{"num_key_value_heads": 1, "vocab_size": 34077, "hidden_act": "swiglu", "norm_place": "pre", "rope_theta": 32700.0, "max_grad_norm": 0.5, "final_lr_fraction": 0.0, "batch_tokens": 65536}
MLP neurons of a small language model. Each row is named by its layer, matrix (gate and up: input weights; down: output weights) and neuron, and shows model dimensions 80-143. Each number is 128 + 24 x the weight over its row's rms, rounded and kept within 0 to 255. A neuron's up and down rows have the sign that makes its largest values positive.
Before each neuron's rows, "fires before" lists the tokens most often just after its 100 highest values on Wikipedia text that the model never trained on; "fires on" lists the tokens most often at its 100 highest values on Wikipedia text that the model never trained on.

fires before: " |", " |\n"
fires on: "1", "–", "0", "2", "3"
L8.gate555 [138 162 125 130 159 226 101 159 143 111 145 104 154 130  94 129 101 100 150  83 122 189 144 114 141 161 137 108 123 134 137  92 108 119 133 132  77 129 132 116 148 146 161 113 118 128 101 117 141 120 184 172 131 113 137 127  94 123 112 118  96 126 164 125]
L8.up555 [147 154 131 142 121  84  81 105 129 107 131 144 117  99 120 126 130 161 161 106 115  87 123  78 121 104 128 128 114 138 130  91 142  94 183 136 132 145 108  91 131 142  89  89 133 118 134 120 131 167  95 122 138 121 144 124 138 148 144 120 138 148 110  85]
L8.down555 [ 76 118 118 128  97 135 121 102 108 131 143 103 114 144 127 158 146 115 131 104 112 123 116 105 134 129 174 122 120 125 134 118 158 116 157 132 111 164 100 109 134 153 113 166 142  88 141 121  92  75 109 143 131 150 120  96 106 102 167 128 130 157  80  89]

fires before: " "
fires on: " |"
L8.gate547 [150 100 150 190 145 155 149 123 122 104 128 144  92 149 121 126 199 110 138 112  84 142 155 142 103 118 129 156 146 127 108 157 195 133 118 106 129  79 115 114 143  97 117 149  91 131 132 163 107 110 108 127 132  87 148 124 145 134  80 151 167 138 183 115]
L8.up547 [134 141 132 120 166 140 145  68 127  89 105  90 131 160 126 133 167 173 123  81 114 142 179 108  90 108 113 119 119  95 135 106 153 113 143 117 114 151 100 117 104 117  93 128 111 137 152  87 109 103 125 157  90 114 111 122 107 128 141 137 114 141 132 132]
L8.down547 [151 143 119 170 101 110 102  88 137 147 131 114 109 124 108 109 126 139 187 117 153 142 116 163  95 154 127 133 136 127  98 137 135  98 122 109 132 139 126 179 140 150 133 116 104 138  97 148 101 138 144  96 125 116 117 140 120 135 154 110  60 173 117  89]

fires before: "7", "5", "8", "6", "9", "197"
fires on: " ", "200", "199", "194", "193"
L8.gate1220 [132 123 148 108 173 156 130 155 118 134 142 164 105 109 103 105 117 123  65 126 120 109 112 115 157 172 125 151  58 126  95  99 169 122 113 117 126 123 122 111 142 121 147 136 129 119 121 109 102 112 137 100 156 147  96 117 134 133 122 136 139 127 120 109]
L8.up1220 [101  67 126 120 105 132 156 127 152 150 142 137 128 139 128 105 159 111 178  75 111 122 130 138 128 108 128 114 131 168 135 127 134  97  97 148 157 173  86 138 107 112 135 148 151 124  71 124 122 157 190  85 126 152 128 157 119  94  91  93 108 110 148 171]
L8.down1220 [113 149 128 154  91 127  85 113 128  84 125 159 152 108 119 116 143 104 155 154 116 121  90 111 140 117 110 143 145 123 146 100 132 145 138 157 126 144 154  95 122 127 136 114 114  97 129 100 134 125 156 143 165  74 163 141  84 167 153 183 156 133 108 146]

fires before: " ", " |", "==\n\n"
fires on: " |", "0", ";", "–"
L4.gate1606 [162 141  98 159 101  95 121 151 153 190 116 127 134 104 138 140 103  89 133 103  83  95 136  88  85 143 135 131  96 138 132  87 144 147 129 111 140  97 153 108 135 106  94  98 127 119 109  99  97 102 145 145 159 154 139 123 131 102 107 129 106 175 136  97]
L4.up1606 [128 145 150  96 140 119 147 148 130 124  80 153 174 114 135  86 108 107 141 145 107 120 134 147 178 133 101 106 123  91 148 176 107 109  99 146 136 150 126 121 147 166 123 136 139 120 153 169 121 129 114 157 109 135 120  89  87  94 134 129 146 132 107 140]
L4.down1606 [ 97 160 136 144 130 145 150  82 146  93 123 148 124 139 161  94 149 129 152 126 158 102 137 153 143  80  87 120 133 103 112 167 124  95 113 112 143 128 142 133 156 127 155 135 118 123 121 131 122 137 122  99 135 109 115 148 145 143 105 106 140 116  87 151]

fires before: " ", " |", "1", " —", "|", "10"
fires on: " ", " |", ";", " |\n"
L4.gate676 [131 105 144  96 129 128 119 123 160 128 111 134 178 122 156  85 139 127 118 108 119  87 123 167 128 166  84 142 163 158 123 111 156 160 141 101 163 139 123 132 174 114 174 140 144 188 105 150 119 122 127 109 122  75 125 118 116 159 126 148 110 105 160 126]
L4.up676 [149 128 107 160 140 109 123 170 139 147  96 203 130 147 157 120 166  90 121  86 164 129 147 149 114 161  90 144 117 125 152 108 120 130 166 139 110  94 107 112 143 125 127  48 118 128 102  78 117 145 138 134 109 149 112 147 155 120 134 142 119 101 111 171]
L4.down676 [111 119 134 148 119 162 127 144 121 119 110 160 114 108 175 126 172 134 145  67  95 130 133  98 118 111 146 141 163  99 147 153 134 121 163 141 166 148 116 109 154  93 119  96 122 151 126 121 110 154 130 131 139 160  95 152  87  94 104 127 105 120 138 143]

fires before: " "
fires on: " December", " October", "-", " September", " February", " March"
L4.gate1250 [139 121 113 182 118 139  84 161 106 136 138 158 129 134 154 120 147 142 155  53 147 101 137  90  96 118 123 112 136 143 141 151 100 181 120 132 133 108  66 110 115 135 137 135 110 173 146 125 118 166 159 113 103 120 132  89 148 125 130  98 169 147 136 120]
L4.up1250 [113  78 124  95 116 158 149  99 151  70 121 130 109 118 121 116 122 106 102 133 138 141 136 135  97 113 122 117 136 104  56 105 130 129 155 109 181 130 147 125 107 162 108 170 124 152 134 151 123 106 130 139 147  85 116 138 109 112 125  91 132  97 127 145]
L4.down1250 [104 153 113 152 124 103  99  71 133 127 110 122 122  57 158 135 135 160 159  91 119 152 136 114 141 159 129 117 149 134 103 105 129  88 147 133 103  77 134 100 120 113 116 113 137 148 144  98  76  99 101 150 168 131  85 110 108 138  99 152 139 162 115  98]

fires before: " ", "|", " |\n", "0"
fires on: " |", " ", ".", ",", " |\n", " Length"
L8.gate760 [166 116 126 102 173  99 148 105 164 130  74 119 151 169 110 100 116 115  91 101 104 120 160  85  98 127  59 168 151  73 106 135 123 143 143 141 141 154 116 116 138 126 128 152 126 144 123 107 142 127 146 138 109 121 157 137 136 149 102 136 129  86 106 140]
L8.up760 [137 152 113 173 109 109  88 113 147 122 112 117 121 131  97 126  93 101 145 156 101  96 130 143 177 112 133 154 124 119 107 130 134 130 144 115 134 109 119 129 133 116 112 119 149 115 117 110 144 132 129 142 159  96  93 166 134 129  96 152 142 136 111 174]
L8.down760 [119 116 140 113 149 163 138 117 126 136  90 125 136 135 139 105 109 129 112 131 138 132 126 121 129 183 134 150 132 149 134 142 148 158 164 153 139  60 169 137 120 139 148 136 133 179 126 147 116 167  98 128 121 137 111 112 123 143 127 115  93 108 158 107]

fires before: "9", "8", "7"
fires on: "200", "201", "199", "192", "197", "196"
L8.gate1313 [145 156 160 133 136 178 167 137 156  86 135 172 148 129 130 131 119 121 127 156 129  99 106 137 119 148 159 148 112 113 178 127 163 137 118 119 153 194 152 152 131 126  86 132 154 126 152 116  97 114  77 132  96 129 135 134  92 133 102 107 112 102 126 123]
L8.up1313 [120 136 134 110 108 152 115  95 141 121  99 111 122 108  86  98 115 130  82 128 150  95 111  77  98 125 139 129 120 136 118 141 106 192 143 103 130 105 128 176 166 133 120 119  93 149 165  78 165 119 166  90 115 140 148 135 125 108 104 118 160 123  74 144]
L8.down1313 [119 123 129 135 176 126 153 137 143 128 140  96 131 134 142  94  75 129 117 155 132 128 144 138 147 118  61 105 162 122 142  98 116 131 180 163 151 120 125  91 109 129 125 114 144 123 181 105 120 111 118 181 137  95 142 152  68 105 121 123 143 120 122 121]

fires before: " ", " in"
fires on: " on", "On", " born", "-"
L8.gate1138 [105 133 126 125 137 122  86 121  98 139 102 193 112 130 139 132 135  90 132 140 136  71 134  94  89 179 125  76 136 131  88 115 144 153 115  74 125 113  91 179 155 127 175  94 164 112  96 137  70  94 129  96 179 132 121 137 131 162 155 147 137 165 117 127]
L8.up1138 [162 134 148 128 122 132 103  98 114 106 101 106 148 122 143 149 120  96 105 132 182  87 159  79 114 152 103  99 132 120 119 128  83 206 111 156 129 132 108 170 130 117 133 112 127 185 135 126 177 106 129 127 100 131 130 142 159 146 162  96 143 112 138  91]
L8.down1138 [132  74 107 111 130 138 118 124 118 103 122  99 213 129 119 155 129 151 111 121 163 179  79 113 137 124 131 116  98 166 127 113 109 162 107 176 101 205  90 159 136 118 168 104 122 123 138 161 167 109  94 141 126 121 156 125 131 109 127 143 126 105 127 110]

fires before: " ", " -"
fires on: " |", ";"
L4.gate1629 [142 130 146 141 150 121 142 111 104 148 117 141 120 158 137 139 107 136 147 188 136 111 121 104 162 153  99 136 147 138 141 129 160 132 132  75 120 135 177 106 120 120 124 105  94 112 128 156 142  95 181 105 181 168 102 114 140 146 165 131 119 116 150  90]
L4.up1629 [159 126 170 126 121 151 139 128 130 113 138  86 120 133 115 127 110 130 153 107 123 117 121 128 146 104 122  65 150 131  80 109 111 120 126 130 135 177 105 127 119 133  97 146 188 142  89 113 109 141 120 146  93  86 106 128 107 111 100 138 162 131 144 151]
L4.down1629 [195 157 167 122 134 137 112 123  99 112 101 160 120 122 126 160 152 107 133 167 151 121 109 140 141 117  94  74 137 119 112 142  88 150 120 120 139 173 126 120 112 122 110 154 143 127 107 112 166 145 152 161 129 129 169 131  75  97 140 143 121 149 134 134]

fires before: " |", "–", ".", ":", " place"
fires on: "4", "3", "1", "9", "5", "6"
L8.gate573 [123 136 111 125 129 175 122 110 164 138 142 135 102 133 110 138 161 174 176 105  87 110 117 135 159 134 181 146 141 133 117 177 144 128 119 128 137 127 165 156 129 140 124 157 157 125 108 135 138 119 136 125 113 136 135 136 123 183 144 125 145 116 126  72]
L8.up573 [149  92 112 138 111  98 111 111 107 136 121 122 148 128 172 127  78 170 142  80 111 136 143 112 162 148 147 142  67 118 127  86 113 123 128  97 108 148 147  97 133 135 185 174 162 106 135 158 152 114 154 102 132 146 159 131 126 129 102 111 110 105 115 146]
L8.down573 [112  53 146 162 148 130 109 102 110 109 160 111 104 121 116 107 112 139 126 123 164  85 131 143 164 163 159 156 140 152  98 119 171 171 148 101 131 150 131 123 109 193 156 123 120 170 129 110 128 136  90 112 107 128 130 126 156  76 173 132 132 127 105 173]

fires before: " "
fires on: " October", " December", "'", " September", " November"
L4.gate1806 [ 97 114 106 142 109 123  84 122 127 107 125  81 115 112 126 135 124 111 151 116 140 123 155 103 103 139 124 176 155 125  98 159 141  91 108 108 106 141 184  98 127 122 105 137 134 121 124 112 121 134 141 145 144 119 101 161 142 155 119 159 172 161 161 167]
L4.up1806 [117 131 105 149 137 139  58 115 137 127 146 128 100  74 106 149 134 165 141 114 165 142 160  83 110 127 155 136 202  99 106 115 141 172  71 145 126 130 137 111 102 114 130 117 177 162  91 116  99 126 135 109 147 142 115 144 127  96 146 128 113 134 152 151]
L4.down1806 [141 101 153 142 126 151 108 120 159 135 123 186 121 136 125 112 111 181 129 153 148 106 143 133 114 130 117 124 119 167  98 150 114 126 126 165 132 144 147 115 198  91 140 160 173 145 130 151 151 145 141 137 162 138 110 145 129  97 185 133 144 145 156 131]